{"d_model": 256, "activation": "tanh_gelu", "optimizer": "muon_variant", "lr_mult_down": 1.5, "schedule": "wsd"}
MLP neurons of a small language model. Each row is named by its layer, matrix (up: input weights) and neuron, and shows model dimensions 64-255. Each number is 128 + 24 x the weight over its row's rms, rounded and kept within 0 to 255. Numbers have three digits each.
After each neuron's rows, "fires after" lists the tokens most often just before its 100 highest values on Wikipedia text that the model never trained on. A number after a token or word is its count.

L3.up695:104127155128142136087084121133121155117120100141134115109099130118142113124132114120118177130153106141124158094104104120118139133075165120120110077116154136131139151112126131107121137109103094141109154110131136114130110157122170141117102164168128125166106156177166130152099111092131151138112116181138156116155146086150131153095107147161118145178129110120107093122112109154092107103144164126164163150120098135190089167102131136154120142138153115165148112166137142127160139165123133103143112095120131126111104112121137196143132103106079118093164133174201128117116135167103099152
fires after: "ro" 29, "l" 10, " pro" 7, " J" 7, "y" 6

L3.up412:165135109105152143142156115131124132126112127099159147122147127149075104117136146085135139123144144135148101114127131155165149118126115133089142159083125175121107102143133150128104146147067123124126114131151112094179110141107127059160111143117097171118105121128133090128129147095151113086125147110121161119185133162140136119108105132103117141124097108100169117140134188117150148122083126137105125099113086143149174162141152156113150150162152143139118132104111155120149114096063169131084165142180126099129120129112156097113138167105132129104140114099111136163141114115099141116
fires after: "i" 22, "l" 16, "c" 10, " In" 10, "f" 5

L3.up865:170125123146127111126145161139143109114093113134166139123134138119116110147181090068133093100117117135095133119105125143142096154105150104143108168097159142125128164108147129125119164106091137139137127119142139117168158129102148185092103153117131162145122118069160126148168177141134131162116111134123140124138125120114146134083107075134151152070091103129135141103108106082074157094127146149115125081128147116164105125080120117124104100137125148106182160149079156096172171101123148114106144106133113105091122126120157137087124119147065119117148128124149088135137155122125122134
fires after: "al" 20, "on" 13, "b" 9, "at" 6, " h" 5, "e" 5

L3.up355:109128131151132102143128156126138130130120150145087151125154157174141141116109118110119132119100133134103100135152181175092130123149127130161088149111121129049132124132074137135143131099092130105130125156112173153109179149114154121098192146118126129122106161154136144124099101128142094118144099120125143143128103150074104141120158161106137120104119142136117129124153102145105111162127099107152126126147094117174143123155129111098108077126158158091123128103121167078147123135108148158145128113144115208172117108077128117163135129069169128151129132128112160134122152149151136150
fires after: "i" 15, "0" 15, "7" 9, "8" 9, "og" 7, "9" 7

L3.up229:158145152167097076099120153115171119133155151156143127106133144134168093143141161119148121136129161088111128177127187140146069135157148119128108138167124143133103145095102182157171153084131133130088091118126096138138124157118122144144136126104138165117150164139118117081125091141159131115148111186156155112131133119118133154124130167107176133097136153128131152150115115106103125129153112136140147120112097094075117146133080099203132143137125110143136129138113138103142134149142148111158099103134123126180125148175139163159143142133149135150115143136146120133090112168175109110
fires after: " D" 23, " d" 9, " of" 9, " al" 6, " Ch" 5

L3.up825:130137092165150156093115125131141136102132125114133120112135098074119159179103138151132093125173151142115119159094120131093160139136122122121119132158151123131170127098109105121090167126170149162120150151155134138124120158125095113120145089123134106150138150133112130100087135137119122134113129130138119164114154170152128159119153100148131129134126143106095093134123146110088110125154085130180141132100114131119145152137066120123126123139107131149172115132146158171191125078100119092159138157144141166134134091098120132142122139096203177156113150163163125114091127094133169132
fires after: "t" 15, "ec" 14, "amp" 6, "h" 6, "or" 5, " p" 5

L3.up475:133093123116111127109090131144124109140115105133095103120110154131141140130183129156112094159113103090142119166134078113144124143127135117150113160124158117155116134107146122142111137140074109102169133152169135187142103157152158160128107133141105085152145132142107123146153148127164134124156158158157079087138082154122124158139121095092128095109119127156124138078107106158107137124132152188102124081150111153105107117119108105131103098077131122140121116157130169131131121155130129088161155125140099199138124149108079135159134144154184127086148141125147088116086064107164160122
fires after: "ur" 19, "ar" 13, "r" 7, " d" 7, "v" 5, " L" 5

L3.up566:162116111139088114148163140149104121143124115181146099144143160139138179144139138153116124109076160124119119162128118087140135082128139114113134115107144088147116154138150120117177105128171166129101136116175136171138116136113141168101150078114117103123171129113149122134128118114107113134143125101084138134133143115163144124150090109126142139115110106097122110120125063199122126128127173129117061133186188105156144144162130133108101116116157116155135150102120139104133137083110116136071142174103141177147123141128163122192127162139131150110156139124114114105124138137096131114
fires after: "ire" 17, "es" 15, "c" 15, "od" 12, "em" 12, "t" 7

L3.up753:090126116136083148139087132119127120138095140120159133160156129131085107173125094121108116132132162067098123143142111086123140164102104111114114175151116167097157128098138111123154150136098143118151082123138142108127171144094152130138119129120157154129096159156105135133116149143177119125126108092073097109142114092090133118054108111103116163109150128134128110131096142135149143145138147165158130146132099109154143060162095120139132120104103141136112143130125178192103109120130112158123136125138108107113161155145129120161136106174145125122124129138104057080123179122150145148
fires after: "e" 27, "id" 17, "s" 9, "re" 7, "it" 6, "ru" 5

L3.up466:099157156126125144140147151139138130115112119106154120126156157153115144131144121126117139135153126153103162134095108131092122120122146144103101107145151121164111110092111094144123114183132099120173099119165123132120100143099136098112161106119113125097131133162102137139147103119070183114135080140146117092164129162127127183137156126128108133090116137069107129122146145101148113147134130122088093080129126121155140154118072125109094157151120146098128096142114132158135130157082148140114136132129154143137146148152138118141095135159141117152168113087103124105140151136145095129
fires after: " h" 26, "." 22, "d" 8, "i" 6, "ce" 5, "on" 5

L3.up784:118147145119130119110122154144132093134138141093074128121122158153142117144150113129145119107106138111124105141131129122158139118088191148136143130107121113103107115121087105113156122121159115150122156095128090119182141154104151163102056166095157114124131128153128157111133094131108184165150143079123137132110129110120135107130125103113080115128135086159165152123171144149116125135131173078095133142138160136062177126119108129079107146118130158127124109155179151118148099139129136138170134117141157129076124153095151147144114159149136099146177123130104126154115187138158141069
fires after: "an" 18, "er" 12, "us" 9, "em" 9, "ity" 5, "in" 5

L3.up870:153136117132132127113071081031159082090106141117133124148136166130113137155128118153093101104115146132126138141138091165108143125117102124131103125117097105109151111129134126141159113140147133127154114136126141169104136081093130110172117133135128139101136160107153101112134152138115117111095131145104108125123156130123139079101077109112132142147132152116149143102140093122132182112103130106132154121140120133110148117132147068119143114100085113139122129155131135147142179111124125163137162085095141099126130160121165131113139113113142115112118144102166134105166093092143101156
fires after: "r" 24, " G" 23, " O" 5, " a" 4

L3.up395:113079147142150136128118090061117103115119111131176174120151156135122115128147144140117145125114110135143104135100109119115091137159106080135127089101123139094119126088116133174107172156148128122147139130195110119128118144144167138151120103131113148113132123126163106174112150112147116106159137074092110167106145136170117140142131137096139124148128128115143085141117116101154091109094080137136159120110124136113116126091105126145144154038121132149164146135127142136114108111112115063163112139134140170152130113114170093168134174140096149123093142127115111104124058133144127116
fires after: "v" 20, " g" 11, " G" 9, "r" 8, "oc" 8

L3.up588:141126144170115159160089143117107095091127103130090141152160125145123122100111099071106113103146169135119090123122155097125160112162093136130149130093129150129119131109114141111112131137137142089103152135147119165131089141096093125126099135120133129142121144066153104086136158104110086156131107131150122107168113132126119093101096144138092103120110141134142126139123126169145105093178145122117098104104129103073141134146155059131192108110081127147124122119132151114133140106117074132156096135101103159153071091096128133144101128154114154134101117115116078126107133104116128095
fires after: " h" 15, "0" 15, "all" 15, " G" 7

L3.up97:108149105156159156146124116132145152145144134182164115136127122104111112112092143137074141161133104167118123099097126175097121142085109149138153143101128170131139121116137127134189086156138163104145089080132089122144129110155145079132108126134103111079141064181153094096118132138099099105091157127079116146103092109118145153091120135147118152146150100113128095125142118144150096139134122126136160127110113140148131120107135141126141145147118187118119111117177117099124152128159098091098125117120143158141133122113121137152114129125104177129121142129136139116112127147093100095
fires after: " J" 12, "y" 12, "z" 11, "est" 10, "T" 10

L3.up100:128141111092108127172137108115105142130147130142131075132128124120085153164167143072083101109074124128167112128129120122136117156142121136117106166129127108154116170057140129095154124131148093174150144132132107070128111109112120166096134111123106128113147079169156168147137156131124113132118162136171113127159139082115143061107109112107138091119134147096164135139151152123122165159141163165074148116139143156149117113153142106130103144101135117068155123135128131144129135158118075110081144146155128113152123139162166163108161155115076100161153144131131134136122138166154108151
fires after: "ro" 14, "ot" 12, "in" 12, "et" 11, "i" 9, "p" 7

L3.up506:138161136094119091130150147124120083129131139129117156124140125156110103136119104139043087146122141126118112167127117089182156095134108073113111113102141096119141118120158147114113098134152150120170109125113140076153098153103139124116121136134088120139143080120151172146110086138130102115106094122149122145164083097165100150180151114142080125140124080153142099126139158098139117160127148139136124093129173105162176138158109119110165128134148162132157102118079130094139140122140111146127128085133185169126146150140126138122125149096123145123159175101211123116135123132154118138
fires after: "==" 25, "c" 8, "H" 7, "ac" 7, "in" 6, "ill" 6

L3.up454:156129156141085136148078084103090134077140114131118115132132101092070120143132131146126109106128131151125117098127133138153144117157113187088167146095093115107170124120132119122118104101146110131104154153133133134085144152154146144141144156125122158127140123153075166104132124101167094159128153144117140113168143115164143139149140109133152144136102132129141129161162131116150131121132107133111124092104109161142154092118147126138121089133132137129121129105148117141152123115128110071146121176103100130107110126135122105088073131178111117153112168187110128145140113080160154153
fires after: "z" 13, "l" 13, "it" 8, "g" 7, "c" 6, "el" 4

L3.up592:126126113091106163126107105181122127113150123124111100155124133110137105135114114112130110135164161108130176139114111109138106157081121135110123116117116105169141191205160122133141079127125137130114179135140119145156129107112126126125091125123107192140176124080141144122142138127123105173077140129125111075175114164164098120138140125129146137154126132118160137080132106167148149150143100112172145118158122142169133103190116107083140173115132141132144170113108120136132116091124136108137164140144149132135124128107121076180105141106138109103132130158104122131129105108097146143
fires after: "o" 16, "r" 16, "h" 8, " r" 7, " sp" 7, " sh" 6

L3.up567:149131166062144125138108169126183155109149116130112076137140157127117111114143095153137151151121129102131059143106136135169114155135108115138073176143130172138122122125127143112123159129097126130103123151130141138122119104123119172141148140125119157113141115136155113116116111140140150222140088150115114085145143100131088125105156178122116151147147107110102096157157122155165110106121177132129139136094151108132165177132120109105152104100102127117135145145148160143144138134156113091123091109116121091153120124074121100169076151122120162115150164142120108107100127145101088101
fires after: " C" 23, "c" 22, " c" 19, " G" 7, "i" 4, "ab" 4

L3.up262:072102128123130151129142099111114087083109138109077138147110112110131105174168122121113124101139131131118081131174112115143131066136129107123153081113135093137112191129120119113115153131137128140107086136154090097119152111150087112090127119181110170108147089109140093143113137152131128093152136171105123121131145103152150125079114130128153143152161116057086157133150154127131125126110108117138077131131100103142144111183120150146105124114129121130140159128175098131140133150148134112146155150168177129117156143125161129108151139132104150121107126129106140114107154139134139129
fires after: " c" 13, " C" 12, "ic" 10, "d" 9, " s" 7

L3.up937:085062177094149112140103150106149172121147146129107116155112104111134090108148147091153142142111145148167144152113132131097151134108122145101094121117135140108157158070122105145145146113139101108145108111151129123140124133098128148151116154119136115083095108112145113124157112152097173080160113127093145096164103127096142135114164162172136154120122108105134153140105086130133142138154136112097147139119149134101111152099181184095102125106180116104152122113107114154128103107168092119136144142118132145141153137106157160137192140166114158144129171115133104095119074175103101158
fires after: "v" 17, "ov" 17, "y" 11, "is" 9, "u" 7, " T" 6

L3.up725:146118164139095138119125097126128141112119128128136103154113128124082131116130130136115113178156107135115106136123114108100068147156101117131114101165077140094108108143140138136084138146114128099142124131143104146120112126101149144142102174147137120101160171121094137109155124117161119178161166112073131110147178095118196152092112090099119139125148143131149120139167108147092123160102107097120108115141140122115123144134070110145098193106116121114120161143130127107113105121182203090143159112149119115113136137182092145113130133121148170150091116147092112105136125131143078130
fires after: " D" 47, " d" 10, " B" 7, " G" 6, "ag" 5, " N" 4

L3.up631:126097101123140118106125184132123116087122164053131150177166123122126130098145151124150096127137118117078130129109127094131110095116142133156152131110165099112140131111115108126101119130094141180136144140124147105130149129164123172105166125117133070126145111111163101143128132146125153171135139138109142117085123113163169093145115133155129128128120135140115154115136103112123164102161137123117161136116073141137146141119120120100111130126139167113106129093121139148181106138151142105109163157180113137164134163065115130107110159141141083154135139121110156146100131169152112150
fires after: "ar" 12, "n" 9, "w" 9, "ec" 9, "b" 8, "on" 5

L3.up17:101134149112132072082131117147102121130151103138157092161139139103085091148145120164118119106130106131147154101124156141114136158107116159130101147128135111132114140121148166125141177145172100110119125144134157164149120152119107111143117100122135161122130118124163150117140109116161128133120106139108097134147137170107145144115147093148100123113115093103076110146139124124091167115135105160078129084128139199113140160152076083091065154130121149140180155130129108142104117149138102141112100134101136140150096147144118091153136158110157114091151095116114124105125147160148115164
fires after: "i" 25, "p" 7, "ord" 7, "a" 6, "iv" 6, "nd" 6

L3.up609:147124104106122121135138113167091147110162127158109146147086090124101133091074146092160133097120154126122099171089092123144124145125136102127118138136138150146108142140112120155111072111141082149121106084137141105129155104130141093093165129110059129149144114146150129113092120137083140109171110152088134104145138133163094092161166126123149100200128105126150115130076113112118141129108175133112092083146127070122152143115111131115130143112146146170096100135120114102151097131114194148139153147110129155134127154163128136095127141135130169158146071117129116162122116149088135120
fires after: " Un" 15, "t" 12, "c" 11, "th" 9, "m" 7

L3.up504:170157098123118143127173088169117137170122132135100200140148139149132146119138140096133156114124141075154132139121157111192113132143129173128090143098155155089112125161114144160113108113123120148131102104170138100117119116105130142139134129112121166133138133164145140106126142092128112106144074122135076091120106063135149131100129144125132149145095139106147140127139158081134147149099045071115132118156141113155153118100079135148137123135151130123132130078160160150126136105127169080132106149176142137113122120135167147106109132119135118127102127136133119133157127116115105152
fires after: " S" 22, " In" 15, " R" 15, "i" 12, "is" 6, "os" 5

L3.up202:144123152113119133135116085162146123108103158100128127150130146117090142092131176136113144150149193136128106158114157109082126179094121119101128131161120070154167140170089155105162138129128092143123134100154096129156135132139118087134126165165126126133157173093117124122174183138123143132090120120099143085142147126125139129069150145135137108131104117150153165104137054180131123091132129129136120112155094148148148111132154102156128102143130120087143164111108097104129136115162076158153104104116104131116120156115111151198138131086080142150126104144119147120137132104163127114
fires after: " b" 31, "ro" 13, "f" 8, "r" 6, "l" 4, "ough" 4

L3.up195:120115202099163103179124079173174140151169124105095132120143166124104129111143161162118138120120138088109149142114160082113097180128152141136138092157164143141113124137141188109108136095149126164094060121170135108180132135135085126140172142132119170149119092111114143153114097105120135144119137151086128133135153094115120085127137150104085125139156128130110134147157102141119125124081128145106104128094122137132140123134133119125151105100120142168123153106124130157115137116113128145110138109113167110112127101110116183063106141130084170131110098151169098136101121091109104142
fires after: " c" 24, "o" 11, "od" 9, "e" 8, "i" 7

L3.up659:140123127109149116109150099126135132096109097054163105141087124129115183155097112109096118138082103121177121122090121085155164121119140108104115101100115135131105114125112090144120142119111114120086125130160154127175144121103151153136134111137112123165127102119130107134113074147117109156125116155157167118187109171142122116123151126118119141187126108113132112103134082118135113177159099105092128150100133088117156126143133097103087100125103123135142125107128177142128116127120081112145156133128144132137105124148077090093098145148155125098126125126118126175154119139113130126
fires after: "in" 26, "ic" 13, "id" 10, "un" 5, "i" 5, "er" 5

L3.up402:137124140163133111140162115149140163142132142146116146137134095127121117152136112108155131088114118172156137149145146132126119094134119116136112122112088187118147145113125117096121136121117120115108122141139082158119100137154142110113134139131141094157127179150106165135130159144114173151106119107110143161141064156136152165142170151122116118130148110136110140162088174092112147149175149157119082114082105162135155114092121128130127151132105129150132121112137182111170132152117123098202172159129146151156125115108143102123103149114120094155110146159094145134172132177104159112
fires after: " f" 32, "ow" 7, "ing" 6, "m" 5, "g" 5

L3.up218:118128155183168097144140088107138108090130118126099146156144124141117135155148151157126134133158135153130140114089137144123124121139106151100096132150187138143115103132101149147076097133089135112163086117121143174141126115090141137128123102183127113110132110121129133150165144119178132110132104101143105142162128113108135133104156096091111141113141141125086143084121133138115182142167129170113104123122168131148125146148137090143098122163103132142144121139123174093106175127126095169108112153152125151131104170138122142130130125084155122183116145106144084117129120160145067150
fires after: "up" 17, " pro" 15, "ro" 13, "b" 11, "on" 10, " R" 9

L3.up278:092140107109107106088163135132105100143130112102151125131153126105110127111129134122164150176122135138167109147155098173141151123101133126129115105165165121149116117099112156139131138157121100139127181085129122177142087155106091133163160154173131107149170143140125109118115141169117100173109168140140124109102076184156164132154142135123092126136125164184154132111151118097099109126123140144101130099152113111108138147127124149137200111108154106087149150193125167162171141143150119167114125128158148109133075134134162120111121120135120137084100125117168121160170145107119102087
fires after: " M" 18, " K" 15, "r" 8, " m" 8, "ar" 7, "a" 6

L3.up785:099099133149106139139128139127166073145137082129122077150102114091117134094114123123140186147142155101149112163108129117136088123170133141119148143132110124134120079111166120128150178122158181100153131152160152124120118113155156124172122155116125121179136136152101135196148148164126094133140111120087083154096111130134142096152157154119148171132169138129138125174116145113153159144096102130116096120157139132135129110112108142154172140111102111173090137127098147158128147116138092158117132123158164158151102145112133105142137116150153138120089135067149128118162105119144137130
fires after: "ter" 11, "ew" 11, "v" 9, "in" 7, "on" 6, "n" 6

L3.up289:097122134193095124131110075139105129143167137148164110129098145093125131163187124139159150154112126116103144120143162108120085101122135110097087128088151108104077166134096142135147127131128150094108108116130150160097120157128084129119131154154148132083171139158100100122118121096117135143127137113097072164155117119147117132142130109122126128155118142145141115092164149099114159119129147122170117125118140150137126127129140132119107145140137126144146115147118154081091105098093102138133176144116116113127103098121129077125146164124137096120092136109152127127161137092111067098
fires after: " B" 24, " b" 20, " pro" 12, "b" 12, "ent" 6, "i" 5

L3.up485:149144128144143129100120127152129096146140138148124088094130101106111146114114114129127144133113175115129108177116111124107129170105114132098150149095094087140147146125136112136168116122119154125170119103128130147121130149110162091136137121091115111129134161122113101138145109149094112169065116160118129172110097141084181137137127131117115114149123128110145113192117127152109148120109116182143154164150109156083096120113120159165142119144159129148102112117124108131146109098129118143144135099095130164125097140106096086143149114114109169124135126116135121122139119068161142103
fires after: "cl" 16, " al" 14, "es" 10, " l" 9, "b" 9, "e" 9

L3.up216:153140123101146109127138113110153133126124123114130106107152144105114159161083144174157180171116147122110173105123120161083120104116169119109132116133147085160070118145102126143134080108130082176126133122138107167171188105133152132130142130128133075099109145096137133098180138104150122133087125162099100111112158118143119119168108156124133134153154137128120137152165126113109154092116178141143135111155154142093124116114171071148144123104178154111126123138116119120169140155121120114156106127152123146100115111120073103147102122145113101139117134183117110146140153078123143142
fires after: " " 28, "b" 14, "e" 7, " O" 6, "v" 5, "u" 5

L3.up769:153126153118118132122133140095105114133098116116082165131113132126129122137183156112161157107166096127124108094138080145172099072109144150139111103099171125118159138111112105122105069140115150114123127139147121135140138135110104157118118120091167145151152104110100151135066156094172110135133151129157122153132110120125138142122157115093157105160143147142082114162153142112107119151129113162132108129125108160137152152117150104136156124092091147120159131139134134135148143122090133134134116108118123121132086145101151111101157103118126130133122105118101109124131135143091078143
fires after: " J" 25, " G" 10, " Ch" 8, " M" 8

L3.up201:081095143141121155165103130154150137075123110125092108113127132137090117176159130110133132136147131165133125151128128149136157124167080143125113109137122101108162142113136131141175115143112122124103124145153158128127152134100134162163133150124148136161108156122106139106088116117148143134133106095086133167132110133136162085084165158161154115114106141141136047128069104124163136151122132176112104126154130094122162132163138147098109125101173124132132124152151135132112129127109138124121148129113119126124113112130159065159116143128167127135088158114096167170156163136127117092
fires after: " s" 17, "v" 13, "ow" 11, "g" 6, "l" 5

L3.up94:159109111130095134128129133092153146111111125149090159164126156150139124088148149102123131069171134135147108126142142161076157136097142110153104139121157120134117156157111137116072150153086153135137135111121165141134105110136171152122132173126116121094092089133120157150140156105183116118175101131121172120093113102156160156171137149127145154128128111118082150146126123159058126121112123162152138083132196091117109114116135097152130156083155145142131084113121120104113118125136116105090173108103129165161147101124119156115154138112123097063111133085131118133142119139091125099
fires after: " B" 38, " b" 17, "ar" 12, "B" 6, "ab" 5, "y" 5

L3.up800:111108127119088103111144147148139093130126144163125134124144142090093104122137164149121150151119146091150106118135168113111084152126151115146147090112116133133102155129110125142107117125067128108123088133141143100156108106134135106122110113131092124079142131098121123140172154152084131139100140128149168161200121093163103098144169146123124123132093131129093110091143152132108130124149170152097137081129099087114143107128105123178132108093145185112098105122163064112182130111140118138144112150120180148143070136152097137089155132129070155118130136133139122108124119115085139142
fires after: " C" 18, "r" 17, " cl" 9, " c" 8, " ch" 8, "l" 5

L3.up250:133169123117095095100120129138109100131144093222162122158139145152116145136110142123191109135116171146122087120120112124125138078162104114123116100093136120108091148127096131144108106144184072145138138162098146147141148095135134104131110090125130145080174115104097113119113144144112127155120122109094151162128148147168153089120111109149126163152140098097116132113114156149162099139125087128138150150172100103116153141103172133126149147132109139093127145098153142162148099159132120089081121152151140122144132126168145110177139101154124101108116122118118115122148124121126170085
fires after: "en" 25, "n" 16, " Ch" 15, "at" 9, " g" 5, "ug" 5

L3.up443:115140123106104118121123112168114131128174096132126125123129162140093098145189134132139150155168115114111127174140126091142108117067142157143118106145145130135172132147147121126110101169145146112149145144107166130138119158121111110107151125114144096158147138116093082129125106147139135115131123085118124112141111092161092087145104122124076125128108147121154084110136145119126111109115041154131152135149115062138146093106112125124113099143138125153107107073162120160154117189120166169083168160095136155169127136139139112148087161149138081125098094128139127170133125116143132101
fires after: "n" 17, "an" 12, "u" 11, "or" 10, " k" 5

L3.up682:172136129104139102122084102115180126115117129103138128046132149077089134125104129121148116169099143109090126156107135104152176143134120093117164143120144149145104133147142097116126089141087146114149134113107151110179143136147111139124112110160124139117134186166132141108136138113147149144078114129133117129137119131151148135137146096168148137103127116123145128108152112082117156101150132156134108124162125127167132130111143115082111129055142124163156119159122174102113135123116139108142090150107115141097100134126101143122114151095128084145188123103049095129164170153094129101
fires after: "e" 18, "r" 14, "o" 10, "a" 8, "g" 7, "19" 6

L3.up605:098163107140147104126146102143139120072132138137120116147133094112159158117085119122141107111174104139124101140103127128099117138139138101122159127147139161129113127121166127113121119137134156134099096131142140152115157167167122122138136123141156150191127108119160114137124123127169114102195141102112146129132182124164178122129173147111131148148109098123145108175155153149110136144100126168111129144139113155154140091143143121091134136086129138196107102111121086112127165144113108122091136162097101155129131113110123131126102161134128176136127115146151105128191097137142155140
fires after: " p" 15, " M" 12, "h" 9, "T" 6, " C" 6, "ep" 5

L3.up675:134122078148120186166088099130122134107172172164136137137085131146103077132113118131130135149158122153122120110158121106117085079147120130163115116096128128168176143107144112100135125130128091124123156135087111116120142120123109133128162139122109120108129090121134109088109099083173158188158109115143124126142111163100103161128120120136156167110125109147133132082137155114106138127161145107080116116114137119124158128109125158123094130132121150158082104107084147096105144143128093100078130150089144093099096152140171132120119122117129151138127125140145170127154122143109144112
fires after: "it" 34, "ot" 12, "t" 11, "c" 8, "at" 6, "ec" 5

L3.up20:161158117109097129120151095135174136110143104142157171114116131114132109151136123111140074149148139127151128122153101138101115139154129107094135111161169128152134127126122155133118045142112125131101108136102143134149124138153098154158142105141090137124128116066167139111173129111145115065135150148131127140099119140144118131113148089137168152130173110121115121124154148091104132142101141122095146126169068112104130167108120118174110113095104126142154122126107120154096117099151149136107126157156105113101112155064125130077114104162084119103090094149143143110137108111121095152
fires after: " A" 12, " M" 11, " l" 10, " m" 9, " Ch" 9, "m" 5

L3.up692:175100139105139153163157065133152090148137106120145125146146116159117100101150104129121156128119142151123145153129103106140150105127090097126196101123154113121150160111147154151125111158118100138136118143123139075185108081128116111124098099150118125124099093146127104113120104131134124116114115112105113125134154132153118107094126136120113144072135158113164120179151111116145137161136078129106077167170096095140135118120133139122096147147157125128103160128111121122175174158119113187105085111157172127137086170141133127120131121114122088114128166154150088111094162158113107097
fires after: "an" 18, "ic" 12, "is" 11, " S" 9, "c" 6, "or" 5

L3.up838:128123132129113124072115155114110155124146119147112097084126177116145131125134102125110148183129152100181177136119114129122120114112105122099104147087120137102164172109136101112105168119136124114166131130125100117132120100136125135177080085129137118067131144143134127057116170108119147119084147111150098086186139156136072112139128111171143143119145129114106120123136131163119139104143107146111124093146148133089160158138080063098165130156088131136156169111150147094128125106075123163120122133105119132129143131100091167093100126141158105151151168114137173133146104095134125108
fires after: " G" 24, " g" 20, "iv" 13, "ak" 12, " to" 9, " h" 5

L3.up149:097093159116123136125136104154103086151086122119122152147139110093101137108104162131112115115131102149122129148130130141141140143152146103094123159149139118093118147126130178138088164145124112132096140113108119132159147175084130079131111157148135122151113129110091099151135106124092130085108161174154148127090094157168089169101119172097151156114106162126167146169116157134127167125173160144139191142087075092129129171150120127113125150110117105110155148127140121160117126147105163164160102150109107139153154118096148136108146158162138086109132096148159120150137123107118134126
fires after: "p" 21, "f" 16, " L" 15, "ud" 12, "l" 8, " b" 5

L3.up521:149103117153092106157092145102127130119126142129072169137114104119144147109098165149116143114100128106137130146114092095122091148070135165134113082119125134095115122157158134160122136115113136085132130097126131113185153152159147156135115145126123150136136094105157093142119129124136140160116158138083117101138141084119124117116079153137116100123117155084131145111162118150124157075133151142094136127131116131109117141128110123142159103134083132100127149174082166135131135141101133120149132092171114173161106130100145120103118158140126100097145154174108127119117153110067097155
fires after: "e" 27, "z" 11, " Ch" 10, " Y" 5, "b" 5

L3.up236:126125156169102110104136114127094131156077120083147114118116152146141117110137082162150101147132150099164138105122102148126084154122133135139106073134106118144119125075100110125121159113145122121131158119186128139112109133126119118167114158149154112127106108119117103149154133136135147156119128103134170125152132111170144134139137108072119108132166117097125180115118081102135163180107118121125126141128154099081122134129138150143149109121130115156098187185117126157136138113094124107175158101121116183116104126135144135090145129126145149165133133158144106153131123133137118115
fires after: "us" 33, "in" 12, "20" 8, " " 8, " T" 7, "is" 5

L3.up1020:168127120100139102122135100119129089090116131178132121131113140095135137122138084113143125098085118120127163117111109177123117106095105097130106092113101153080171153159126153110129134153182130127152139143088120089163168146128129133153134120140118130123120118070143113130102107111111136123163113171093174087132143176104113168079129132142137133147145160134141126172129078105145113147113097097113126117182133099183096136106168093158112124117083107148132146108166175113121169087109083121111141113163118124123119094120135124174130142109152114130133120110144135165116122129145143151
fires after: "19" 13, "g" 9, " s" 9, "op" 8, "ic" 7, "er" 6

L3.up467:115118108136147155104127119115121117110129143129168127131126117151086127134132161146128124143135124141097103072139137122112083140182112112114116125125160083128144144143127167156170135121167151139100147132160104149156127109118145158155124084130117127117108151102136139093107104065178210103158133108160147088145073092120110118102113127112138141139144153161113102111095168122125161135117164120141131095110122134150128122112116113177138165098072134152107129167148108096169110127152147114131144111103076108119169154107127147120184062133115128105164137127158122108103125101166109117
fires after: " pro" 19, "est" 9, " c" 9, "ter" 6, " d" 6, " D" 6

L3.up790:111084126148120141100142106122130114101144117106122113133095119095097073166153137119162139144116149145204164150148116156100141165116172098080132143127102107113139166126140156140116117165137116110055138110126122133101136159137159125123129100163139109119085143125134124119177125117091130129118143127122144135144121126106144120172138116099149146124093104171128102106132126145132147094136110160079159157160146110103085121080119130092092159106128124138093126137124100106110120103128135170093115132106096151114121125151112142126133124122145061117118142143118099127135114180083101145
fires after: "st" 30, " St" 14, "g" 8, "v" 5, "y" 5

L3.up208:093096131106130117115079127135108117132121085125172109151099181123104125134147172108089144147124114148132164162103143136109127148158131133133158124088121130133142158133103113138082119134106138116120117148129170120131150076152147144136122150124175119111104155157167133137092115138110137119076149146119120133135094159127124128109153110103142128204169166116123133119131172143096142109110138135128118115095150128126155127135139104149133092114116150131133086102107134155158176074106083144155147113081132128122154152141098135150093143165095165139158141159145144090150113125160113115
fires after: "b" 19, " b" 14, "i" 14, "e" 12, "as" 9, " B" 4

L3.up902:143110104104115076075126119113109137155113119123102142111165111141102152132117175129107155118193127127145110117123156136162098096136124134113101135175159143125168096109153156151104131144136120105114140113161110096078109106139092142133117079146127127146137140150072114164142114111140122125121151164087159094119113174113134092128119149140137129132164106140129121124111140114128154112145125135160154141136093137125142169086100152140100107112102097116101131067129094130130156124119101146124204125129177122112131131145129117085121124156144153141131163100173079124122125169123112118
fires after: " in" 34, "v" 16, " s" 8, "in" 6, "ou" 6

L3.up639:162120089108148110139105109111127093129123091117105135102140097137123116112148113096177124132148162137120130099116146117094139108164111128128123145111169184113107123153108134128140116145134137185141122134086101162101112117102123106119132123152071097112160146122107133110110152122149144120170105113117122165145095102119156168091147098110123136071101133114131106079165124118093165125113120116104138099084151101137141168154159095121124111153096123115141102111123111126093146063135063179093123129126153120118126175122110108137119143138128136143111126148165121113123119174160191150
fires after: " se" 19, "ain" 18, "ing" 12, "rit" 6

L3.up627:166099098091117118120136127101081100142115114153118111104128123109076143087155067115156134158132121133147138138138104120147153144066146089179108106089151137100136166119155157119107118125143118110171149099122140104106101129069124107159108129105149134105099182104138133144120153111137156109112133133143129081125154140144151099075125129154103151123129142129127139134106136084100083101116096133127111187137103135098153106157117130148165131107111109157087137175099119123119113131112118133137107155130126147129086129142143110125120149182113124126150155132161146096112118126122158139
fires after: "in" 17, "r" 16, "a" 12, " L" 10, " cl" 7